MLP neurons of a small language model. Each row is named by its layer, matrix (up: input weights) and neuron, and shows model dimensions 64-255. Each number is 500 + 25 x the weight over its row's rms, rounded and kept within 0 to 999. Numbers have three digits each.
Before each neuron's rows, "fires on" lists the tokens most often at its 100 highest values on Wikipedia text that the model never trained on.

fires on: " M", "ar", "in"
L9.up821:485453545514559448525472478486446538491464539507490524481480532491507494492498481541470554488478493473453519470526511490526489531503482500486538495512505523484529453509524451530496490537443469515517475506498494495490511438490505456480548495514500494523441490534506479488485537492521538520522509501468487462544518482513490435540500496504445509543496471491475483496501544538526491491484532461517504507501477435511514495542510542461505515484469511504493486499489512548568489528512514496523496501484497472482465520510552497498478516487533484539507490519511545519508515535514458487

fires on: "\"", " |", " (", ")", "\",", "),"
L4.up760:506515517516493479478531484514499510503536511528489486508512512504518468458499536494556532480491478504476516527516473515517526545452473523469510519517485456500489467484522527486514532466458539501465496493504527493491469505472498517517527488476461488512491502483468476468536463491489510495478483536492453488530500462518513500484488482489462565505528487480497513465463512492487482495489452476537547457500504501487486514542486537472497504492419528487495512464487466540484513471500495502487517522528528500558522554478491470495493473548488549466478469483563532524516512506469480445

fires on: "ot", "-", "erson", "y", "sc"
L4.up329:535495508519474450505457538491491489490536509493509524495516511540511512491518481487533466485481522514506460477485492543535472509495518501517517466530495482541496455564477529443466508506504531510498503491517471476521484522488484500494489516507480471510521572512510464480494508478484526537487506539490498435495483484474498497543506442503525498543513480512532515476499497471499442526494512422524471531468506546517494538495468487488503494478500478533484496517508511463506501496533526533498488471523505495496508523519473499533536493482452516482483478513441475477531502498536521484

fires on: "ers", "ants", "s", " who", "ors"
L6.up724:500526508512511492444527498489528491494488501479479495482550516472503440501534493488510531504508514499526464494543540476460501484541482515524527466508502470471514470513539502485466531507510461535489506540492454469538519514519513544499521491499475509498488432449524524477511495485513447516518524504508503478551536545491507521465480551473521499437530500513500463494514506508510510534478484517496498461510469510493468513526521483479485531478520522514476468480450484511492505481569520522494495517483478516508505466452525493500512552475477497539494493470485514494490500551459514456

fires on: "-", "r", "ot", "oin", "b", "ou"
L6.up303:517503510471473471484499526499496523459521511550466453477516547523494479471438496521491491496521512500441518475480502482513506491467491478535528517487501499520514505519498499444497465514523506480489494458534509487524512551484458516518532526508488507453525532542501461515510511535444510468536518494520505487524484508472526526511468477499513492543495516538449462525480488484481450533454500486493508509460491508501533470537483475507485499525522462503461489466490476481499490545560527512454512532530495514483513455526541532535479533495451505516498521508495542488473527553524535509

fires on: " en", ".", " de", " Char", " En", " De"
L6.up718:488473517503492488494503536483470523504524532506494514529496463496527534540510521474506528468506570546515487537504469466510499481541495514495518505490487492519522468509498513496517485480511488511439476504488524489483478448481504479502517535466486540524483494527515463525477476490517517473496507455512490547491489516544460485468489509527472528511479491511499527560530480522504517492515511489528466455487495506478528487511473506498511510465536487500534538500520505506523494447516525476496528544436516534496485503549508472523470505499500514532513511491472518480532494458503486514

fires on: "ent", "fer", "ring", "med", "["
L2.up163:486456489528470504498496491563500498472511509529571488507523446509550509490535491494524480511524503474478483523501484461552552489491514499528474512498507533480505508472507524507537457507554485513476477503480509486507474479483466502435529515542510502499519512533539519546448533463546500480502514466489488473480482509553467519510475474531481505498481519515488490509504517524492509521452513463544486529478527476474507514537450478457507548480488465496465509496516475510525522473470520499488496538499532521454516505507484489481499487493488503503459460525498500529461518472518528505

fires on: " /", "ition", ":", " of", "e", "it"
L2.up608:557474509471532522501522491549504483509496501520496515498521536530484465561482466470506518535536505482491518472485469530460471483515548506512486486502484492522499491538493532503481490480534493531524474483525521481499513511452541510463535503478499546513483491505504494533522515449485504499527501473524500479512467497474500480530511525459467498474529528506531489468507501468491530511533532496526503461489510511513463436505522498474502488462456458511492473491475473495493480571468491456482513498514522510532466515488533470506514469506466454518508526527493566455491447515484492499

fires on: "ity", "ment", "over", "ric", "ion", "or"
L3.up356:478514503497504500490488496483527490475508503503492480521472515495470481497500529465464471460492474483435487485490533498529509501538518519473470483492541490533503541512491523490495487507481496525499487524489496524505515506533518479488501535542496474481448504513477502509460458479545487498431462515515494515495485523446571531494482515559491505489476456504500539485525499460480515515524499473478493481518562501503464517507510510473497478478506495505504539476452505490542525512521503501504519501484458529523536498500485434503521519500524491506493501485502468513528532523541532498

fires on: " (", "im", "est"
L4.up528:506498516478478508470503455491499492501544528568484505512545512508516524495534501448514525508518481453501479536494492522510509466474497476539536531487466530476521500517500467508489538497459542451504529486504494499488461560490551532473527483462488456523507532493479480513492478482468523527502517500522505484506466570515472460510535472520489508491523497507453544468525523514475452493532499519493528438526493437507447493512473509487489490560515484479484501499495479512528467461534512528491533525472488504514547514486474484495506464501495509465501499493554539489492506492493498527

fires on: "e", "h", "om", "ar", "me"
L6.up566:481498483501528512553506445475515496530515476550546503544484514493518540568505495491533484528508510490486517455519485527453443486504536515508534494468474509477456482513518471554548530532513518482473504513504479507503479494460491461518495477482490497491508518513525473511528535522481476528493474470485476489484487515484572503518484471546522484523501487495471479471476491469484493475479507513524525509516478477529480451551500491527487508479485491534455504491514520505488512523534505511521448505504511502490489515507470489501478496491500458493528522535506461519510500474468515523

fires on: "s", " t", "ers", "ons", " ("
L9.up414:504485524473525501514514476471464490505517504512508511513495525532479506506501496470538512507502532471482508494534506513493529501493523485523509512494507469483510452492562500482491538525478471521497473542526465517494460482508506467482511488553503482499528462518521527537488510486530497452523480516499525511518488488475475467454541512521495514479527498476447456577529471511508481549512531482534481486455431519500490567521548499478500504482470496482521476489468472486506481486477532525509484505489523482490539518457525510473504525458455516560555512500474502509505485470503478480

fires on: " of", " P", "f"
L9.up774:492489499486518516471498540529496484515529524490513508509480465499497522489443490539507486506533519481522512495498491486479487538505519493493487524468473513462504447503534473497515486488504511541478510537523493507532519498515525515544518494461491476458477549521518550536489486430505488499501474516526500512502475506484491438516533532538503468425550479501497503465514446500524530496524489538483504489489440507519482520537493525492505496473477506453443492470474520491470491490511499514530509513523529548507524514485519510514497536482488526463477479548481503492482467517514498484

fires on: " |", " (", " ", " –"
L2.up273:521505529529481502497534472489545473478495524519485471508506446483510481483508493481539492468504445488455485505497508502495482504524544492501502508483482528477450514508507525477467535484441503539490506475510519499493508514493543487467504477513507471523534533453545485469485488529487508481521478505529471506521495482464550435489487505447481477505490536489485530511512454453527497531516476481488517468534499438465488515533522566492507518479503538522466505491531490484529448498498487511512503545554480476476491545539481482489504520496496491442516476513555499515549492500494481475

fires on: " of", " years", ":"
L8.up839:501523518503522499529468477483481469527557500464478489514500494468513513486538501527480500516496487460508498534527463514515446506492512497506522534508455492468508486472511469548529525464493521482489515521521532530488536465504547522496519489520512442515513498506482501508524481508462510483491493489521523491495469512479458434498509507527491486461518515529456561522463519474511524500533495480504510565476482461510508493518505497448526510480534517510492531478530514467513499430495518511503535515499489541517503456495516502529489491542492527494456498492496507475507491465475521480

fires on: "e", "ish", "ight", "oman", "me", "y"
L3.up545:478494491487503530549497457509537511550470508514519540504479478521455534501490455472471524494520560467489513496483511515492531496547533500517469464486488541521441531531520446497505516511459487483480487512515492503544498461515525517532536537508540482493501535492517490486494533481486502517519537496475526484531505522525526489474452475516475515486509475497506497512492500515482486546472471480490518545453510492504459465512532535497477478520517482485505478490501524471491495544537471511518491467514513451479491497512523486534474464465482478481518509496513462553514492489521488503

fires on: " M", " B", " comm", " Comm"
L9.up606:501548503468502466521503477494495562525518557495479526537465494510506542545512478521498523497488505481498460517532499500524485505513508506512504457472491457539475492482543485493514496502487494517467472494502459479512511507505495492527503469464489472470462503503518498509537519516518507502519513490554511484524504520436513438489492474511499485500472543497457517556517540508463507462502500491506483488490439495501473467498503529529467498460546532516509475476488513512531477520526535468484503496473544482484505511508500485544500479499528488495517476509488522494518560483456487453

fires on: " ch", "est", "ist", " Ind", " history", " Minist"
L4.up1020:505495543493449519500501433453486475504507530523540483499527436484520505547479514471493512475490513493453485534499519487542538468478494507501472519506497503493506436472524491509480521483534514476514510482468503513498510555521509502510484521491503488497524470540471477479485462485522490553503470502510515517473483532501486518533528485475492500512476560510492545515485521501497527500470517495485494432482469452535463508535493500478557509490522486495478480466520508503459472493533523496511471513477497527498497526494482467498507471472524523530493534494541511483484468500494507501

fires on: "k", "rew", "an", "ce", "e", "ry"
L3.up453:479498497499554471507487519509515521522491474526525505515512530543515481463510516519467511527535526484522536471453533454465452470532533453544523467468519540538511500487504487487505499509527494510486499501474528547527447503482519495485505519542503517531508478475467504490501495505478513487465512451491519517505489505486509506516508520540512502475504495427491485508495517549478484489467485530480492544509486530467467511516504510511497456496521523501516496527536469507579489526456525507556520501539531505478485469480491490474511444455530527535499500507535530504533520503521463495

fires on: "ar", "es", "e", "y", "a"
L3.up516:506516560515506505551486528477483524483513473480497525533497504518491508521522512539492500483472505463533515456504467469561502508569500547539476529517480480462510476505445437499495524523478507526468506508493487500517520518522502517434485511549481522526517510488511494482479529497507499482499514463537510515504511471474506515537505485531487463505512529453524489479496481505519514491508515476503518510456480478549464475525456527547523518540506487451495526538477514504513506486525502502497515521481515529501514521542515465517529484502494495523527502497503505517498488483461477481

fires on: "in", "e", " (", "E", "g", "ch"
L4.up157:502511504518486484483499492514494502491507531511465537477495480461506553485472438487494515507488493458489435481501514511499494505509535484487504439493520494490555518482472519453476447504522521518472496526532480528547492486497489486504539494507500526506515515530519497512518465495461530482474462467505489555533503542477502471445564496518514466498493502535555507511490481506499462524483563488500529490485509519505526477501507558461498493505456473529488535493487503510526478504532499488451441468470509501510492542504511524519515496518490447492517498489501516474498445489467512527

fires on: "w", "s", "ons", "enn", " of", " by"
L6.up422:497495487491559504490486500529485490522520507479530520536507471474474482471557489490473506519532517474510481523543490528486463489507476512510488506525470454471473490528461489472527510483455513506513532516514521504481544479510500487508498492481519521506543477529497514482546527453510566477497505469539508521478505524483481495531522487493526495493493497511509491533505516509507516471517501412470516444472506505490491513516525510492506478539557519479464508496501470500472493519525478474508499563538514500517532491489521533511506494505497484489487501540501504500527481500476524507

fires on: "."
L2.up192:496479514487512462509495492538520501488478503478508494489495560503495501435479465503501525488495470475513513498485532450489483487468543490485511569516500531502470519474504508463426469498526517515486486493519509519464537517467478468537478496448523537499500458512486511502512514510525545516513502500521475527502516490491483478526486453523538506502514493511476477497485501450502505524476513509467523494480512511508496507532498469469521464506500505504497515514524527486508537508579497494504467580471509458552499467513497524502471499509500480507472499508518510498509513534503507510

fires on: " It", "ent", " she", "at", "t", "le"
L6.up141:496466526518529481502477504523520543495452513484524488471486539519509476514503520473477491531522513531530503487502484499487512496550495489507476468492462492501518439567534468516518496504501530516507522507498482512549524497459511505481501538456516451505489501487488488491483505525505501494503493457525505486506480507514500508468501527493510505508518532495501483479565510498467506468469448495552467552496448452481519512491477501524488479521518482469466456500496461516531481506489535531513496497472521524493478552495491499478459514503494502528490475471513485457496486489471481519

fires on: "ers", " they", " who", "%", " They", " members"
L4.up8:486522511526532505464493531519527489488477516545513522492532503461450477496475493499525507528545503500462511516496533527491536535479483512494533479467463443541506497514525534514509520501512495516492504536549493509510517484497497519510533514554519455507486472510550542476477484444519522567487473508490502468483462498493483489507497538497506487505482501509526516499501453526524504514488481487512498476480495516498421534538516494513506501507490448506485465472551488481494505446536448513523471506506501492556498453444491469488512485500484507518496495534455506464456504482503530491

fires on: " K", "y", " k", " My", " Y"
L9.up145:476505495505507468450522481522508498508477432480492513549505499509473494497500491516477480525497533505519499542462509487502482527509489485508523475522470498492482516464444495475527509491533530498543518499485529510498491521516511453512519550502460475551465500497482504517527487507509517501487530483518504476466514488491521464539496501463494502500475466476522470506507510527513515467453508446544448553488465508497474484491536500466467495514523527463492461507486540516520559451489502516501566464503516502488486527520514526502523475523473520521504516521542504538528499467512545510

fires on: "il", " Comp", " comp"
L3.up87:507518513522503441517482520469561535548524503490497539504466549522529524520532527466519507496480497501543451489506490555479485451527500504486495492502501531457483499452540515520500517511492493525527535520519506521511480513472480488505517490496521476497470492503472509523485472441540467509496488533518477500489523470479504449456506499538474497500515488489485475501484510476486515490538524485537462494507496463503458470498508478480539547511454483519492498482549506458474527478534508504488508491489510570497527509474495511496503538486457473488440478517483498504498514507471539506

fires on: "s", "ers", "ings", " they", "ors", "ants"
L6.up992:497490526523551453505519515478546481465470524492475536488492526469466496537483479514536495508557487589549495482521522481505520512495518571495537516482465494534507498514506488483482500475513499503464501482463471505512517517515517536457497489481521453499493485504527492469493493505533484497479449518509529531522475545449503471482501556515489486519492504497518461507518464528514490493521481518508474498461490502518553489551502474526505478517471531518486461486468520450489565501491472502484501451493499486515486497469432521475511517472480482488489502450482513472485475500464516518

fires on: "ing", "ant", "fer", "ent", "al", "me"
L3.up960:502473497545493470502513501532479526486449506506503508495506457497519507518532500477501532524517499457497469531512488474472518462497536505535466539503500492490523543505482470492484517514510496512506529470469511493505505517449485554530490577502473481531503474516508472533466473503488513483502492496517495497535473457503465482475505463481529518472482458495544521564551514461502521485515483521500484552459554454506495480500485511481506570500509505544481491515495490490523488527508485466489513482485531452466475522485479514494490486504496523495494433500469519513469492519523519494

fires on: " (", " |", ":", " Spec", "-", "ific"
L3.up350:572523477537488524455523513529481543530483487557462463508457491493477508545484559503517518510513509476444457508492488486511482490501497477503485509489489551479545523493499504426502488512491507487508468507485503540516510468531513485495550516477482496505539529509517487505500522514514503527507478487550471488521452503516481495502494551494494469453493500527493482503490536494500551501490478476484516522487499484486477540466480505513521468533494499493506546500511537465508512547496472476486523508430503493499478501487481476521504520524502496483464556526489503485517503495521484489

fires on: "t", " and", " |\n", "vent", "ent", "nt"
L3.up937:531467483498511479487497511553512525488490503561539499510491503547499479545491531462470469509529530506460485498526534447469495523535491489493519501477492497485508482503511497486506489533481484504456477462503495526483484484458486493508496505444458538493530485537495522484481502464466484557530471523501494465549499491550514502475463502552510514505480497476506440468525483491485538487447484527540466501475533462489466482530526474497506507522513502483482546480481480508497474490493504492528499510496546468481507523512506512480479491555541504493480478495485503493518487481514505504

fires on: "il", "oint", "um", "ecut", " former"
L3.up44:500507443499482482543485456459517558509510518502471484522500561534506559492489499506489488484487481471531496485488481502475497491522496480516514551527468515473496543470510484506502529478470480482495514487526492477489533471516512479507518464508503487522519466504496456485531490526477521545535471519521478505433491496445516513474500527518478514513545463482542454522515507471512452456541509493437484438509497487524461490514475515461535483518548469531541476499502533498528508496495558467501493491505521517519511469503511502538503549476507508479473513517518502507496505504478532496

fires on: ",", "n", " South", "ow", "ower", "re"
L8.up507:512514532529475535474480513512506475518516528493517477532537548529490440487508488485529561474467496498506468525484462482483454467553468479510535504529487502499511459483495532531494508513498488461491550503501529517502486456471474524493502486506478491461534463489547492466522467462492502505495484532525487497521505478539522493481495506488473504509492479500501444508478486470489489497487461518428492455500553513478513486532488495496500506494496487463501458508500494474505512497468548528507479515511494509477534455516511493487503501519505519474545536534532497533512497478505481533

fires on: "les", "k", "e", "n", "an", "ry"
L2.up819:504473492527480503526491499481530495515500517521509484510499486526527489493453486507501486504464488473525495471510520469468481450505522473500513502432544494527465508481511516522505490529482498441519488457511459498482441530466488493503522486511506502533516528517507468487483525456500482475478526497518476491456485501487533481527494509515512478498471488491486492513463477568487482550471496467474496476506511492488526530588501554540534492506456529540567529463556477528554509511485480477498467451517469528495502545506483485486523505480505533469507534518518480529542490493500532500

fires on: "2", "1", "3", " f", "il", "0"
L9.up6:541444470487491466502484479498506519483565501507527469489462533486504486478499544542515516542450527512484475503494489516468477528495492484466482477485515474495525473482538458480498492506497507498493545510512518492507468501486479499497485512541470510488504484500497521483510444483451473488522510495476499512497488466523478505487500480494476473475465540473494542521485505519487475499502475550505475501472508484520490498487562473474498492497497495490491498469489511497548470527491523454521501494482524529512499496502477540468538520472546441432515499517488527467531528471526464478

fires on: ".", " t"
L9.up954:498543531514560499472466507474525522495515486523503502499519553547474504472506498530487505501539498530453508523509490507484517529459473447533519506507490514503498505497517515461509486471515487490488492509531507534477478503515474517531495467463464508508521446490471546508466502463496509532492476511508491508497503487526508485473510485497520485523458470517457484440536478462467474515526485511491500500467492495492495557517529511511467431481535504503514515491497539554541524530479507509473491547507526528512485498520449470528459497458501483505505504487495492505517475513454529481

fires on: " (", " in", " the", " |", "born", " on"
L4.up920:535527467510526521480518502508487497537509472553513477510496537502470466488493525476555525470498473496484522510503472483513499506472488485477543526507475463496537503492515437499491500516462497501539535494522493529481511510475448515482552489488523542554528519493499499487515507503468505462518476480510458480490500504538506531474501493541451510458488499551524534521483518479543477509517483509541520531480498527519445519471458519537486455497472502511521473477475494508513501537528502459482512473498522495544532503516511480504505524510489540559485489505501509466519506503505484476

fires on: "am", "est", "und"
L2.up160:507506486493525470532513523503519516461475517539474509494505472519514480468496506447511525500562536484535491499449493538505512480437488473516486458494505504492489526527485424480502470523481552525447467518520512497511507544484532476486525522469481519498494511494504476479531461471489489538518537463520536537494464543494528498491502485499518470530526501515514468504487550489501484516504498494476508482507473487493513475557519534529476484505488483475503485484486516490530499470498561526482499536522487481474521467479489460489501472538523537477489551468508523493480461449482491528

fires on: "ar", " Char", "or", " San", "ren", " Car"
L6.up16:496520512473506532470507464502516524444490502533522505498522490527481509511493464499542529485513497533503471446557468455497531518500509499494510526497536524464503461467551488509504446540525436538517468472522509490457477523483514475531528465533486513500489513496532469471512546527501494499496529516505481506518515535490533481516498494493527528521482457494459504461483496498525495510506481508516494481488526511486464515539452478440471501509496527486487527508513550506512497478501503508524528479535507445503464507506535488498480521523499490523495506480527554500489520488440511465

fires on: "ov", "iber", "rough", " Russ", "ive", " Cap"
L4.up88:501510486495499530532538523455465493498478502523464459501481494495504522514473450514494503554482489538504476507481497475485482492480524501487504497496549446533484475502527486491495487529475496535489514523497469447482537481474531538494483477494507499559432570481507461507516532508552492489497487476506462525485547526534497516524500495529534489459524519497501501477482480462530524513477489449497524540535514515479484520487432495523533519508487515435515508464514501541495507490489496541513472523511480496533555510484540508502499516488478492488512471533469489513513535522482526526

fires on: " al", " Char", " acc"
L2.up209:488451542518496469485485485525496537529561522526511499497492475550452486445507473468548518495457541520528467526505478506507503493549506516524541521500477484544501533500481517483544447459449498510506483493526538506463504466520487485488539485530530492481504458497527502492440490499477526512482507499495491498502513473501482503491450452503526475497479474525472514512487459530486495502489550528485488506455473539483502483511464465538474486452483496535525538513475493469508490487484530498518544502483499509490498523531497472485526520517511481473464517477489545520492500527522502529

fires on: " a", " prov", " as", " ra"
L8.up117:489486531525473516467482471456474501461521527484582523551478481517542491471473492481505444455509519515494507528506488491469491501503470496520505545520485504521466525517510524472538531520480514486502502529507538467481512491495533491453508516460551545451461490498500496544479516442495495512478508534526513518489460499521494515461485508499481481490509519477518511504498484501540504512526568514531509490503505534539497482501468487534522488532489497548500494487510571518515509498460508505529520480558518502457512484524518482503502513499499504472505472541480459507481496514514499477

fires on: " H", "an", "k", "ew", "it"
L8.up760:520497536458535523483488479523495490509475487556499509500558458550534457465463569539513512503479489489501533530488516517506502486542521508480524467521503545468519500506487493487523506468511467525493478541478462472521468517525531487491466537546518475482523453458507481543527488475494529469472500467478483475483499513492508511500524550539535518544495472472496539487473495473501509464498521498526550458502499536433507508513504491505494496498498492508519474495503511509552489491508531500498519495517495471498474468503512497460502501523486512474471509505513476508498450453518478510

fires on: "iam", "tt", "ved", "ang", " of", "ared"
L2.up549:503531501518531459527494489489473517464534511490516512504507546497457502451540508482470522488563468474542488499485455488520480504484510483491513467467474516476500475458461508517509536509503467500466501472514489493513494456502530487475473486530528452519465512548492517481513535521505522467513526490518529497513478481483523504498489509526529503499454451509522502563526542495480462483491526461477499475508496489503520520520474484484537505531488503572534489523506487514493502490529503483460532548520477503508474480533543532505488510505502518501448468501513505496522516490483550495

fires on: ".", " rele", " of", " Comp", "\n"
L3.up515:475458544473519460468495497518488492491526501521511451455494481486501468467500461498469512478484488485423507515534504503511534509502495482507514567529499499505473505490467472451493484529529467537514511470442481560537477482501470489510518481466500521489526490528493487499488485477503507492481466479515483530508529478482447495477521450526506516499522473480522527494509529498511498505490485497465496529529544511533498483508500472472492472502512502508518484513493547468531501496535514475500534499520521492496482501494487455497434490502537500516503515530548510475429524526500518480

fires on: " |", " a", "-", " the", ":"
L9.up682:531515469550521485537465475492509449498496496488501479507474495491500474522492486536563498483514520467514497484454525481501512495503504516525488500495502442489488513485512478486496450523479542509524491471497485518514518506504516496456536500498497495511508504486497504462450521495470473520478512431523471524529515466485454499491496540540514481481461495500508517454497532551537466486479463550537541498464516543569434493493482503501473489514507479522472459488504470516524474509506524486524521498502480484497520503524458522532500484507471529473512515478509492526515506529495523496

fires on: "ap", " cap", " Cap"
L2.up345:486501525482503529506488519536516513493518461474495504472491528490499538467496528504518542514452509550489508516504485508493481457491549524497513496515519454494490482504531479491482521556519506506512492529457484514526482561465527509483454491470490502486506480504511502496497527456529478486504527487539479476535483510559464482550517474504531508473478536529499529496498522484528521482492514514454559503468547500495485492542476474465552524496462479487468510469496480504536492481506563505469481519486473466485480490491521502486514533546456495509515491529473473480527519515528560495

fires on: "at", " stud", " acc", " ag", " stat"
L4.up432:488455488551462474521458489502441521508537527501522528494502488549449474511475527499543520489495543510454497517509499481469479482478471483497513461519486502518509497497472499489511487519433484469461510487500534480483538498509481505531461512515451510477574476501471467536485499526527498480504548481523512481485478529465500491482504518486440487494489492475498509536489490534501477503542479553474446500486479535507474494538504488491455491518450498485489521528510477460526486492497549498491513491504453508498476495503485511518495511505504525534497495488517537549482483528500526516

fires on: " (", " the", "E", "ver", " pre", "re"
L6.up849:507485496496505509486514490517513506520501460518520487512500516465482444457483516487558521517501488504478481553491467482515494501521517471520473522480513470484510537481484482468482529507521457498486485473479496462480474497439480499489508525467496534461520548516479502484530507531535473485459489546508483451500502542533496508537496494482470463499455518471462508514447492542543458507483500481514558489491572540515488465525514501525505512519513500497502499452506461472548503542474492463478469475482513475492524514525484500520477516501512491552509506498497522450493467521538521511

fires on: ",", "ow", "am", "w", "s", "t"
L4.up659:501497516531485503493486493509492475491542526529512518507526477529411479483479501503500498558547504462481478514477503536486501465523522480477466449503463486506529526519492481491518533559442487492507523510503497496486516479473490505449517546471515531493511436460509518495523506524503482491499508534475525480505492471512526562501508547491503503521508483517508473524464505497474535481495490548476472492502500518463533495501528536529528506493513462461507520484472473487523541484531506494519517545541469491477524444509542487501471485523528532456472527492513505503470521479500556504

fires on: "2", "4", "3", "5", "1", "8"
L6.up578:505484495490459520518508536495485497514503524497524475547468482560491474520501559520533519542500476483477502500469496530492511464464478468478472451477501544478471523482517491494506472507489462470490508527476512512504519499498493459459506475520480497512503495546497548448491479466503483513497499481486534517495528522511530527552518490508468525473475475502505541458515495476498462514473495516517549507456484494499496576487543472457501469512494509518483518494524540516496485490490479475504508474513510533478542461474534506508495475536500476516491521541503505524575490527554454524

fires on: "e", "p", "a", "o", "ing"
L4.up725:498508507478526482483525470506463499482508518509509494497499517525481508525514479495530518498461471519510463487501493523478497493555493512483465515545492484510515529512464490493466529506519523575510481496469513485529519508470534555466495515465485517517503505504491548478505541462469491472505498495511518517539522488526502506487507496509529456492486493488551519458525527501506506510502518490492445525457533548556501460486502538526501535510494497485493481497484526468515486483522484491467508538434496518480507503470510505473499512550497530551509447459472497483544533488418494510

fires on: " a", " A"
L8.up696:476528504535504460526490493486486478468499515458510519532514477506502472486461536480494507529528509488470480498497505514481476498489470470492513509497498515536528527510486530470509521523493429511486456478469480493485522526498522509486484540504543513501498481491500501513489484465479539513502517508521497535502433515494517491500497516512474533501527504478516549484526485472477462494508522483533495555487445524526507562486508448516501450518489488532489496476520478481549508504522481499486505493542517486491496483468533482517532510518473466447489486533540484504510472498496460484

fires on: " pro", "rib", " ob", " sub", "re", "ro"
L8.up418:476528537547509486508506514504528500523494478510526502472532505547511510479512487517461563500465515450542501512524499522493499517470509454548491536495507482523495462498561495494449524520479517471523474510522507518519491502491543512504523491504529531488527489505488506525535532544522519502517478454477510546477539531471474452518487565501497507486465480510514472515470502539482526506512527547494502544461510486500503496504491505526516489479481521498517510510506534491463507441503445497473478536472512524529473498477474498472488502530493461491492486493488478491482481493442523459

fires on: "w", "g", "in", "ail", "c", " ("
L9.up545:501515468460466501490524523502445501492512509497462512483504473459522514450525447473506502523505491525513466502484502525467492460530486509469514451479493479502483511520513515509520473511496500490536469529509493519507552494500496549445507549500502532495444487504437501508474510512474504484484464500484491479494500544502496512543495494526517501475513514507487538486518517484510456493556469509520506494522516525504507482483510526465555504488492513496459530487522527461509464488459512494504425539530500506494519495501478503501505466490504489485545517517532515449475438495476535494

fires on: " T", "id", " All", " all", "ind", " M"
L9.up40:503460500500518461512502481505497558513535517485508538501441510489533544520518496453465492520453521488468499469549487501505454432509492505483516520468486517521505557478514524481462489497454521529485460503530548499513500523444482510490481492543491545522446508531510523507510484490513519530520530490525487492546489498529454482527527469537503490511510482488503543511477508504472498517497500477505508516509460501507475514477478564503512512512472529497461527452498518536518518534528516538507470511493471477441487491477495498512489466500483509475523497532501515522476526531508487515

fires on: "ideo", "ote", "ore", "ix", "rit", "o"
L4.up515:513500485472549499539507525497520509460504507485460485480487470524516493518493501530501481476484469526459475484461490511524529496479477492534498511486493500528495458495495485494528520479567510546506518523515526478551500519504556489453532506542485477535482506486460506500482473493495478496536509511499506465494480506473526508533523533507512518487493482462530508460511519525538486505507564511509480516474483494507502505531469511536510524512536460501443497485518496473456468430522502477483556469535469494482512492481514491470498479513479493523464540510476540500492489517517479543

fires on: ":", " by", " of", " Best", "iginal", " Total"
L2.up587:482478511498489513501481525501503477465525505515488489507513457456503497595514536524461499515498495503502516497500484532424535500485502470510482518488491520530493503479547525498509518477542443526478493512535497496461475504498483516456504505523496544516465540497552487531482480495458504577488509500513470493511453495501481500498518519468507480457510501518520520477489489505458510476502520496551472495504512514485465501494496525485503525477491496484495484534508516526502507505459468504476514482494530533497490457497530545515456488475480493487555491555511494462458490508486457501

fires on: "os", "qu", "il", "as", "p", "ell"
L3.up768:535490468529529518509473489450513548471508498499499525489481530532518455510500512502524515474472479464550551475467463454483460469518527490525507468520510558527548452495520499499564516508502516524482518493463472484482469492519514507487524524454506503510496481516539476530493473476487554536504526529498493485480486513541488521533527527562506456479478514508502527462477538460537491459533490504515498485503456555483510488528542513509529521500507516468544467508522496501489493506479518488469477520524533527486496508521516515511516534486480523487510459517471459495489479490499462501